Weights of a small transformer language model.
Size: MLP 704 SwiGLU, vocabulary 4096.
MLP neurons of a small language model. Each row is named by its layer, matrix (gate and up: input weights) and neuron, and shows model dimensions 0-127. Each number is 128 + 32 x the weight over its row's rms, rounded and kept within 0 to 255. Numbers have three digits each. A neuron's up and down rows have the sign that makes its largest values positive.
A block is one neuron, or neurons of one layer that tend to fire together. After each block is what it responds to, as a language model described it from the Wikipedia text at the highest values.

L4.gate251:097119147155123140198075186123077163096130129134093158154145188162119125099138105113187126116090150119151121150140132212109131090135148093105142158119121120062107122095147130169086124109111116136077142178167055115111073131121110118169131131130071089090110103215169160151165088080149102143161118089122082109174145094119120137137068121095101121154151152231106106127139116046110151079185
L4.up251:127114153136146115155147127128133062143144147094170148186143108122141096204120097090103122205161083101107114136104115045138082110111154178111156131140156132133168159088141114092096095160169181146173068119167094142124101156070175106140094120150112121139112099124129151100111136099109099124115126113187164112146134147174148053129084156143174113154129146179169138139144164126062167115147
L4.gate254:104158141100114094171105230111099164161102152093117107126111112159116120096107125133117128150162123100134100157151149120156099076166152111100126168139047104121098125121126186175126157081143097076138120107120101139199075116120119061135100105133121098105069115174120158142169167095138110163158149055121155142158212111122186095151110092110156177151131141166091114142083176110132134070179
L4.up254:151150141148107103131067191133121131162135154093168144136113115166171145113110069129145131125190055075161125121153121167152104083161163127120153150171114148122112132071112166142141121122139144105129132169179102144174103116136135073130104108100119118098047088198164149143124191084149091164154171102159126060147166118102215094135116075097185138142097094148136084110118147072084120121114
L4.gate532:094146146121188095168088136140163139149115131136153120119111122163158125145113162084156110153094118164196122121105083185159153116199144105100150168144101133077143093119124223122122115064143120149149155142120109106137087130156112084156112100102118074142095126157159081147110112114129157160160150142144110159138188160141094132110111127145126136178142124167093023149165183147102135094148
L4.up532:122134133150132192135123152143125097158144192126128155171098165147110212163038098120163109125116083142111092123134107092142134162154155167133165142097129184142159143161114127140072077087161117139197062166130064139159138135114142131122176068121084140086090104117112142119143126157143112147143096136120110214131191075138136124132098119133078108106158095172063052119167110109060159081144
L4.gate655:127143060087144141175138156138119126144143127079175164136108151240105087135156154074126093143068130094169098146158136101167115135124132133138171136136103197139079127121150170113134096194116170182134151130121191105083110113100100105067149136133147143131075121067139143135169111160152063131135135152141152089151126184132112147128188128157126114140164120103129107156210079059136126082152
L4.up655:129114110114126135194088116114140134158174134104181138130121066109170091138143167123130133132130143129085126157165168193144097134117185180091127152175095118149076071134116115122097134099150086079093117166072177097117069103079122125113117132110140099147126047120215083121179147144148138081110086079066096142104137133109035116129160156140124096152095147108108030131096125159121149178121
Sentence-opening discourse words

L16.gate138:118139114142129133124190100083081136114161105063095114137109169142116088187135112135100065084105127118140163084097072142088091140135073099097068159133107110152070126173150125134135118144083137134138058117102134119112111112151137074142100132127149161110100127104026103105155151171153154083157105076059135185078139141114133137176142156158080092168182128141100128069128099182155155139144
L16.up138:081108119184127077154102134108156098052117116088147158196168116134119075160133136126128074056133174167157122105114136178133112164167121178153117151141070118084150124149113142145137118115106100128100163136134099183190116102170112171166173137148147152136145149153113164122152141130078123140183143142101062204126121172107131149128114169127126121105142082125151118078117142125058178076120
L16.gate176:148186110139096096122111171124115136196154163126147127170129097157128121139120108110154111108165151154126143102098126108129132086130107132144096138133128112059083103147086132152108105108108236105188108156162153143087114167080112158113087109107205141127172114155153146120106149155130152119059096150149094146154106153087112118165127153062102165143110095088074119082068129180210173060146
L16.up176:123095199140129212150161116151080133067078104121142112099124115171109037157119148134155131142088107064147144130115088168134163205150166112124043149128168210150107134109141115126097165143118107095097145142079091131156185105128103093176162087133091129096121113129124086141135128136076094119196159140092188099109146098165146138132136047144163144113175148126105126137139114201074097097131
L16.gate389:144178166123144133136141088199090139124167127171125139134170121117129132159125151151105120154113139192120134165145169153143089119137099133085068133116131163137105114106117093113097137072114121113204112186119162052157144191083134151185166110113170153145098127147076123137150127113085160104112113061140109106073170126121082109118120103128169130123162065122164086174092104177152162118172
L16.up389:058120102170090176109098130117179131145128077106163108147137122165167121174123132190048096131107124154162132093135218169206185183122210120115148161133183181055032092105101131098111132139143114096060154092097193123175110104121166110118133150120080157110102128083141112157136147121166142110161142136098078109170103143074159134171143128153116137138173079099116126107092062092141121093097
L16.gate440:144120144163127113109132117154060152122103124204176095105068077087137105150145184095161168137184162078152139100103183142159139061143181118093093119147140085107083147180089096091111092079084148122138111102117161115077113132117171163128129133141143105149107087152043098161032159126098108162139076143158170125106146170128133149144139060064128153128151121078096173114168170100124156101111
L16.up440:100136157124126160092200109068102184149170118113093175099141147103164079126176125127183144152088189093065152095137114118151165164221148118094129072158106087075093123135162119089149074120125100117113129144132092114104095182116098123099152185163119182116135121126138137203111134143136156069139157079101136168136103127142101133113168104127138104119124173152146121108115132132121074154144
L16.gate456:072104138089169141105128129201143124166129122142109130125087166097136157145140101164125170102079135214133145099060109107179139088091226137098071096178104066125134102104117117111112102101098076111118150130101122097101174162128188126172128081168102062171143159064129106126106116113160119126191144099150114149171118165124050075132126095127143134141167183068086148169094037139100161140103
L16.up456:167142109078121092151134138105174142181112136080161068174069147117129115109146114118130175096139138121152133114113244201116139149147136143115110106114140127140120078113087144103123118064112079154085175137091182087138155183114097136204172127168138123094153119134074169169146173129155080150155054063136109119158105101137125144107193120209113154132127125155067140206117111143133143149083
L16.gate457:131061087166140147081145092105127074143077153118157157061064179146148143155075173166146091149114073136133186159181142145151092108127125084147117100125129143122160160101089139152145102083126125167177083143119155113124113067110132176093137095125174113120079159117167127138152155137150143058066060151078205163126133076111091104138103120090143177166140137122086152162109081117132084094124
L16.up457:123155169124152100103096132142120113109131132106092108153116051172155158127155097115117125130174069128091106140071096175127184138101091170096078132096145196144150125084137175123129145101129171151111191154103116156076164146154158087122077114094116173120099146124105163143156067090114096173194150161185116087165135099164136129127108116085129131073103145159144113164100168155179128060168
L16.gate507:158082094120180128095096114151106120186108107149130127077145105056135173157150108154118123150123118088167158051178207176102081096116181101183088122098152134122112095126111129133162167103169016114142164155139163077202108194137183145089137150149128167118061145130142159106104157129150135085243109123150099174157106113099170097094088118166108143139098102130108169145145139082089162092155
L16.up507:156129128096142123126118153109079100103161145166168091074131111192105082128173101146155159123104149138120107168049166094095100155131079079149097146119124114095117114073123128083109135159135079147151145226101177132143141151188137095158128080105021165126128172125125161123113155140166160168103123105135166073139136106079145111140162108120167178150160131119111105150128071182165160123164
L16.gate523:119133148135136138131094135125092120095097111165107147137161102066151060136126149158162166147109078180120135124161172110065146127155128114113154179130191109124116092081070117125139177129156099149138208166071143135166116136099119145147098104115138135142187156173080136127065126116176106175143116070143193070140169095142091163129122062123116152121165088074072150193109100122095106193116
L16.up523:123161122129125104163162127135084164179062069175124182117121133105183048199156107152165124076158120141116120165102098152133152143134168119108180102126166143139174146124107089129083158120106135132072124136145197111113164151135118143187056159137106155181173142147064106205121170128120154091135126132107161130183152142147136150148116074113152174169079104109168135182132150122107107088136
L16.gate580:161096138152154107092101134095105177123140097158131055113089171131125130101168154138104130097135152151094115144169113181072120150116142126114111084188156102126089127143156099128174086127108212169133066129171094082086130191108074184136148090119121082123142164116119083084095074106172109120158166060116159164103142177088110090161120122116142124085108150120141087132168108122103120129094
L16.up580:138106166184126148085169114120154130055141167203152123069149147125159093090133147071168115123116130085184149116161119133108143124152119141169085089146135154087173206074130166112160169100154132105163103119133087109152148150178086124130130113101120079131022085171137080162103115142102087112126114174059178074156148147102143089097069133084127160140092131126199121122146207152107154149170
L16.gate600:149131161136173160075152161148099099139102144119128114138079109110140135148099102164133069088160115148132198122089133142137136088112170146131154122102103129118077124181068129183068098131154186119138071177117119174144160148174129123098097106184166178062100097172160122130068157119109113048119116118104196128071138120133167130159121122161121119104112122171120126118117079098119066102160
L16.up600:126137129149164208085174142156115106129132136162076094152138113111141178121103126105173051132144105132146158129083177154107129144071169153143095113202156093132194130111112122163124126171112121175132162169098105058172122114095140143160116114137147206107120094203061127159088126119172155127109106122122139103077117107104125135128164145086124114162103079122093152101143133076107118149112
L16.gate607:117073112160089078064152169156119146164113076077096107163130104091153191062120161144098145191151125142160132146145105126107089207108078078187135099112097102167164130093085132089150165086159085130179154232138141154123134167141162140103115119074139157102110172059149106210131127137199101144127117108113088110106171096103143083165109103113104153144165155126147111121154191147156134071073
L16.up607:112103109086100089114114114123106087148084079166124115078108152076112153152139139139132112133142128124101110125131147126174188149161106095206147129137087078091116104124115081132131131119173081157179112181121125132112138105083122117047124122061151111140089099122110142097178156150096096140099104127156166126157100110134102099131121132150094126135168169100125157121158132162127140106083
L16.gate623:152072156122093089125135147149142143135126077147136090147129114164136171108100144085119160064146094089106095105126192080089163124130110149132101143136095115131131099120151132127091157011152176091119144146137087095101113119105128116083152041160114124108138179143206145147079115075149164081129153129085149125136129157104106090131068150120167206084173142083149183135166142097151132172146
L16.up623:158094097145126082176119103142122050088133122174134139175148078079115141182181131105171159135133177161096145153117133111161137131092150125103117130123166114131152124129137063160166125184097094133132164139144095105152186157136172142145192150174187140121102155173126129022134141154083214159110129123142134123153171114105079140125120144156104122093132110079145170088147151177111126160109
L16.gate626:182129133086159140103090129097100100152152136116154165120098122195145125164064165130104154092176089055109128109152123154136104118155087129139127097131117161045122170091107169206158124139142106127165134077122121146140190143096061101200101159113116170110124080168103135108134131141107123111114122093156148127130102043181139073190119124162144152103098089125095159143170138104081151129075
L16.up626:126116151115135183081131082144103133100151128127116122075140108155177142082104128154127093147086093129128096154150133115159164170155037142139173128135132124075106151142151109160154190189187078090162064076090159129117169106088157121078154080142130093135126160141112083180130123112177094132127157112145123124137161159106144155127130143153152127111131117147143123124122118100151105143147
L16.gate644:168118085114126084167198115107076110090116044136175178125111107114101096125133138113168180124113125111145069088148131108112130170156111150152116150162126170104134144127116110167072110143100144133102190134097121146137119159092133090123185140123129144127143139049134125104136087132106111108129123066096129159165100156158117156106077105069151165095116093128108125138117143079134132147128
L16.up644:111170177076156176150081147124125156146101087192135084093147110087143110120160135165148176151108152180128094147144136126118107085123113191062148118171106117099123194151076100147072175100191128135097119192178178133158144141131127069146088133113151136173105077100109129191133128061181131131102131115140121115158170090176110082151156115172108140135079080186100138153157143129145159094107
L16.gate653:175181072114135151074150115124101144158137177131142122124119090117140193167130107097092115091151142088155055143149105122176117097083127163095100149149093060155072141159132196093146163088119171089131079129095100107162119146112153127040098144113145124093135149124193115144185169174137112132157119136155118164164160138147175166100145143094072159107123081154053145126081148141159100080098
L16.up653:132139076116187158117189096164164151106101126148150088143143123101168122101164128101135147096178146069114123084125063123136168143113137172212124142111130101136119116134126094167145107054092102080082098137072162088109152119089163078118128098100188109167129120159172085149118156144145079128147134098125170173192123100143139180154128130092124176099111135150094143170094138133072096151106
L16.gate680:166111104152141116150165122181094079118082128109145156114086044126167102141062155113173120130167136147087146130122166128146179132177121112236171192110070161095146162131120134114081095097124154143130165152143132090128157100081128107072163097159120165113095150146113135130126126131154137090123143142171181142139125108091080153151098101153134152139109110120115141077128069151075140136069
L16.up680:143107108133123085112057132099084141165107118143167110127165127131146096137195199120069116128094154083110110106113100143070077059115121095113120092122123088120117127118140122126143101118179086118094102161101134095132099146094105148092108110093103169169137071183194124163145128157095125079127060123168218194144099132082153104098085143114156113114123119127084149121193107114143169134130
Clause-linking and / as

L15.gate166:113130128153112142107122119158130212120196069097138213122106183174079144153112105132098149123136114095098122171159182143096175080133126098104091063075144133104160131152062173122107123182095107139127146097114115155115059202093161115182150088081085120165063130151095192130157090148132099176121107091114125165100160119135113132065071102124081132161092168103109167077124165134143152082071
L15.up166:151076167149122148111174107146134138112098099106120126118125082096098127159176116138103172115205145100193127154151128127115122119141155104144074099149175144128135155104174127098193150167114183146134169129182147135105147090160152167158098154109116117176165140172184152165084118031156009065136088113151147173092107127132108094082102085178128151181155130154121123143164135155177144148102
Adjective-forming word endings

L16.gate14:138137101096156127161122126133149087121159090118092098149131091137081112118181147133120127181115150091126105097137178121161105126178117165138189114125154119134189112133140118108082101125119122086095054116113118198136073163142101110055111073143097133168150104158180120133069103111096103173107102185130057156076165096210106134141095089157156162081153091059152109137151074119120129143115
L16.up14:080095135165115077143105130164118142112183198123197116066143115124120072142162148129135069099107112111126179137173119171137105148135135173132114127123105113143095108184086081145096117086055151169070168136152141077133146056132155096112125146142099068102085162115102126121186103119090060200139193108152156088236127122103212202091175158126129153141089112144153119099074161165104100128146
L16.gate60:163125211109086231114120106168104136096130133113174139088070123134139007116132134150180115150083129162139142104141154055141069177132119047147089128162171144123145169075120153103106141134145134136178162139112156119127110158091183108161141147145085130150135124174146143132159080133112116136121140134081158120183173118180169101109126114085147086195150100134170132152144135152157140164095
L16.up60:126182168122112181139122117138122155136171150139140136109091109093125108140164155131203176164110117178125133110140177153139096141173178111159112170113119181133096167128083127148146181118164145078147141136172175167063085166106121109170092113143185126158158076126101152139103151134144173192115149098133089148128074090095157152105117128068134084100085115073120098177087113115116107127150
L16.gate83:148107101114114183163155131101120070064184107089125142088106095158079112100120108049121123140137116139199138130123195142151121050113124166144135180135142136137172078083089088153127137134151141126116109101143117179122048093124133090099128119070150091096115085174152138146094163092096114144137069090152075133153118111127092125107135111081103115170130154097115137109155213145126088150113
L16.up83:122053097095041171074081089163074153101150115146177169118093170057115067130133115074232148143123125143177129091136157142107150093095122079127088083132123146132115143110134160137113138172090090126105166129155086090127190118122120132153115149118139116127125062125165112114178113127117100137124131083154165117122181149127117097121112094119087151155078130125136144132057158144119098125152
L16.gate175:184116120137101188037101101138123101126130149117166117091127101129136099110090091124090137153133112073182131119152097144081137147160095128166107158141128109161111124153177123167107113133108122099103105094180109102132099130109145104200125127095108129129121126152018226059151100113132139128067159103082108196158143088115138084110121147123154100126092120162083086107130144108124100129160
L16.up175:125147140163083134135108068149156143100101135135083129089101145083086059104030121100073120141116140056144070155129153142151159145173070134173136190136115092163096155149145122123126169108109175184164103096145154079113043176091129094103129137135152125167070128137078144136080105177149101189109112105171174154089156134116139101102184090181098133164146125119105102158119091156109126127148
L16.gate184:094097161165136144055137156141080178144092106142134157158109193076095104150123156093074161076112103117169101148122113163175139175074118108123094137070126137112103120135133131145092095171172180091158118136098154157089118160150177071173151114121119128163104174183151175136065096087122075106138127174097129101131120168063133081117147131114144137154118170115109097171077120120083162107090
L16.up184:118112127117105178076026156102103146139128073102179125126163171135120056147129193180177188111129137118106154132139115121118126141096132114098155087143188122151135077090053163100140106140072167190181185093091106173150145158103088071145087098121090177156137125139169112095172082161144109113073141093112168188100134188183150127144134066164127148113107137091132081158090120126170110142110
L16.gate231:157182169143114140107190144114085154119147122144108155079156152109088100136172136127096100169167091187122102075115134136094120135127107158162136080158121152137144142101097130092176134160161090182181164122158129115155091104143183122119094108159145114083149116082129113170124108158099162093103136093102112121121100166141206088089038077177140160179179170119129121064189112115134157157110
L16.up231:179124110113142068183130104163140195115110179135126142124100113115093104113068168081145123138165136119145113085138143134073174168151109118091109088120187167123193097124096138130157115107137118193165109163152080113202091069102097163113172125120135189147131119192104150162120118166130095159124140068136132100126092150127163106096118117125118168153163173140139165120146120113125133152203
L16.gate338:108123172114106143119119140086116121165076117122172096174124151114114111133094181065103174111100154047161114079118137139127161100126068146098108142082103139099129157107150172113179137125109207153115108135103150082130130131108086100172086112178142134141095109184183130127087138114146163126109147103095106123124169086174124087163178149104112072142173122098075112174133121122151170165122
L16.up338:153081118089121126137119172131120070126117090136160072164119187136125100113152086085109164153127154057099138053134150075088165119129078130130130093140137182124169185111117099120141046152149207152128161129104143111161093091084171120090127158115149092131116124200139140092098139129114091154133131118089113148085120164152144131119154133117139044136144107133112146146179138127139184098090
L16.gate341:139122136092112203140046044134097094096098115144106144080130138123185132157117123058033142107160112134065140081137189090098111175082122157112091109116149150089156146097100150138126108117081168106099111102074128090138163114095115186128139128158154120138127094128134151147131123120121062151165127134142196136123104116091174155101087150085129108100087186133108131137127138154129118163117
L16.up341:139143117085150143144069095166114126162123087136164148083064114130120132172146162094103128252139110101126153093156138174073140097083155148192159104096092120092131143132129117101100151110187148126137091173173105059148108111114116158120072192144188099122146129133137086137141132146172107159140114177163160159147138127101182157127077144144127192097136090100106120164145082125118091092150
L16.gate354:152144086133196135124147117126115102066069093155134098111083100160114145138112126100138119129130122076123153092120092140173153112071146174133119168107100150124104149185119168165098147110090150127172146075129058149117157140133124098124136180119104143136118130130103168145104118132128117099138139063124118135099180107114089109098167090109088131202083120144146127073177166156140138115131
L16.up354:189133112115175173089118198134159114148133151134139122100084164096065125108165143094095101140182075111054100164032096135101077139146192179167158198104067089113076150135072049130128120129116117237107115080153149088133121132110142040086111130090146147128106105134174113119158141132179089074134127178139113190114136136124192137140161111113128100101117177143132116157127132090190113132118
L16.gate383:125130103158053115133078160104046168109166116111152091116103076072133104104093089160124139196095167121123143124154122127123102150133033138094089091133163144114105087155134107139142164109137111166153120127082120117107113143105146137168105129148113097114138116127093170129125144159152149110127091120160159119137155128127125082116131070186153136183142111111159176124102130155119165148073
L16.up383:114176152119107136159121122121138128191151121094129109160147163094156129122111100109126169167074150124141119118148113148170123063085123106154105164152149106190120137132127124144183135103144137208161095162137110138112124113064121132115147089074184143124090088109100163121097121171116142085105134106120143162094171097216190103146094071140115150157127120146175109177121115105155109122119
L16.gate408:178135111166120130120118160129114148160161144136153146120123071132106116098148112177102131104075150103184099110086060054100142111145159101193140180165132132118090108172114132133178107139101115142109168120126199128090142154068129159168159126134162119140128083135136154084131117102120073131178070110121114152157102119154166088091134140074106092119095116143089108207123138166098143050118
L16.up408:131169159174146149106112147159083135160117182098138150156122122113050156079132146089143204203142191104089183130103172134145193158103160128099120079061120148115163104136161117083106115127116126151132102123106159150162129114095154101091139180118180072123095071096161142088165144134115058183077117043113119174170124143205109106162097123091113131124100155078082108144120111126139151131109
L16.gate448:127106149149185137146170190185190095149107114152136137168167120117085102174133140089108199084177096077135118109143133114125147149124155133092159134102182142105125106115106152112083090108185120133149116136061091120142055084122148140095173092025089109076131119087110105096118057101123068103136118129128137087076150126108092181111152107147086127189140084153122138113079107116177154100151
L16.up448:109162110094057102064115147130115210153142073120188170130106124101103122056126140138109113086162116115150093116118099111152118122122089120095099122149159152113147134161152133054155080152164174114188135107088146201149098140107081081155134140130060181077132154151133116136126165163113139111094144134122152095124122149175190103134177120114069195120050078074117101119097169078157140095102
L16.gate490:083119104163141142060099105152089121134123144163113159149094113114118125110075126126163128118103091140083113141124121119166133110075133108177040120083136140145179145071058137093146131153218224098161134133131082118158139179148107166165133142125135140211173138130112139137133147082194151137194139142168119149118144146112111145163105133098098146070162075140189163158162155170115150120138
L16.up490:102158121119139207082140084141131148134176170150144103090136106161169109152085202160143142121119118154131106145162184174103162169120140091123141084128107085087117060135081076149123110162135136134091144128139084139149116134107145114153133125116156110135124124139154172132115086114087143142194110168193124106076159135174124146108056154175094169093174139159158140145142114213164141131179
L16.gate500:109127069166136092190109088112122142106112107085128130127174132164098084119153145187169098167137175127158120122073176128121189130156117161043065113143098187151082146133147152141106178102134090131121084149121156115052151130088143097110118118158121099135133156129088126154146145130110171117177114106182183106157142136151054124115114072085113137219134133121117099092109119118125126164104
L16.up500:179126063106149123131148093162122117189090117155116141110155149135049135156143122125117149123122069130121145120144162092136133137090128104129059100133170173116112026132113148091120148140140088120139128138077153192064092150140182094093149172129116121069143100132106151162123068141157154181114148143159088108065109147062125169114152116140100128199075183192157174149090156110155141157140
L16.gate550:140123096132136154079113123090106090140128120111131140111155090131109066126100100125094099105142102066077163103160165102081148075103132119055162119157110159133137077113068119103149100022087092155192071133111094127095097140111157135089126109168097166168157103156196126125106120099116120119146103119184139124099157144127130098074122091124073117130133119141120151083102117103151138113153
L16.up550:101137118085149133138098089102142044151124103173154106123109162122109081191120140129138119133118150107102097105125137069161165126063150092147110118136128177096085097062130127094146175142131077100093166064111150121082103100172121127146128064126156142176091177129147171171142184115138195075118142060174179099152101084113126141106179119163081120124120118145175161082157148126128080114132
L16.gate635:116102155154153121073142077109110154104142124098117101171060098145126156183144116142147178115158168159206162118083114154154109139087080144109130129101130139094178172127084148117121126129168186176160142158176172094067033133127146131112111202141131125133108121132105155121132148084139173164099156096101098179118158135088180122125108100099121128166118145099146109164119177116159103140093
L16.up635:127091174146124109146147114125134082094078124103077126072084148164080097159161115195106090219120154113168135094056160130135140074147165140092088121143086160104098162186113096114131073132187137199165141108138073091105083144162151140105091157121149133092113123170094155136109109130126132156118097129132084179074099105145148083159104117124103109179153113128085143136110153154142157151103
Adjective-completing word pieces

L4.gate172:131151194121170041109132184152124143098104128146118155128056075164138082121104171113103120195156106095113165121128159128135096144092138065103109151134149144136107138092090184119092132088143171152119111166188079088141138091158162082123088106098135093171140124217143140131103138169166090113173119103161099149115141077146122145149132123135104185193114108175082135139130150194116079090116
L4.up172:164137130133183069148144167143122140119142154145080119112143102188087090167120160146071137143097105084137135088149167163170105130110163145093087152130089149116046115100092157129112131120150177087102109169154082124144134151120176070148088113122139126105082071166097107131059105157198116102111141099137204068124144073202152138135150134139107178187149126120119127121079137152129119112145
L4.gate264:170097121134142146186104117153101103068114201100144192071119129114143102127104113092103104115125144126154084096081116142122104183120168091117128085134106102135098098085167127088154115115135165126107113156150142162113124069131114090150088093098196138154157119149114210138115061121167106119127119188157142137131165156073104145128135083155134171147116095165161112163117131115148102116158
L4.up264:088165094159138183116175122150132165111190217133126152096139147158105100131070151141139085140086137145136072071128126103111099148115130128047093108144183082125083143107154086093145152178105130123112088163215103111108129110109119120163092085185150164158185096154114184071107099164108084103105098154165107083145142138115090160153149139116136187094119129104148115146183114121181173132162
L4.gate374:125109098078110122127172161157136134156149170128121130226183094161171115120070133117105173174138142131138115181145141146116103124147138126076131127065133100101140121143082175135093156037108130089083127175137143085157113108093135130142115090161105146113120094119137110087131091098113144158167092089153125095164194119072097147122131079126134095203135161125062118133138134126127141076083
L4.up374:145095118148180160161079116152132101119125147133163047116116103137136141106096133105118120144107156131090150115174126158134091124142119152162170132107133102137185137123111139037125118081082157081139166176127140101103076162065139066085115105129087075163101118151174117110191139109130119091131176112145210140135152076096179129152175087132146167162095116157147116111126123124136178105105
L4.gate400:142149114163135128063136128099180104111125137083155150146158152093154181148111138132101161092153135127180097165168159105103103076093114066128134168165056149135130125181137174100136154121136100117126137158122132126087121072087203109145073099084159149093136067156163133129078104136099109096113083106134172137138153082163122093162129171153107137136185105184176146185143157185164101106114
L4.up400:151105129101116110060092173184170137080095140215106167151152137154087137136111173165152107134149131125096124184170147129198158140155133108135112141149083183103091090155105161143139135104137126182182110170139091111097118114094203129178073081127122065130125162188170117110108082118132080129149136114126175161139128131134146134119098115160151144126147181144121153174114139128165144142141
Noun-phrase openers

L15.gate650:190120197153097117087078159110154135149157095128116063125162105132157085150114147129109150178083124118144138153137128190095092080134126066138112142126167138098142154196100146132132105180110158144147071141153124131113094157083131111135159112144146176091179133136159163135135155117131108059110137114122153130122143129086145179100052145120139129156106101183067184114106088071139144096084
L15.up650:119107071120091123108159183071114153153143123160193113092173118150168127101107120150123121146096104122114077126207126117094158079104159113130169119127185119103140117207091082152103067123136200169199110118126111126139168105097128142142081138126087136167147189155190110163076131193104151157153087116037133080171094109062072121134096131134143151143142149115147132093117086082140140129106
Continuation connectives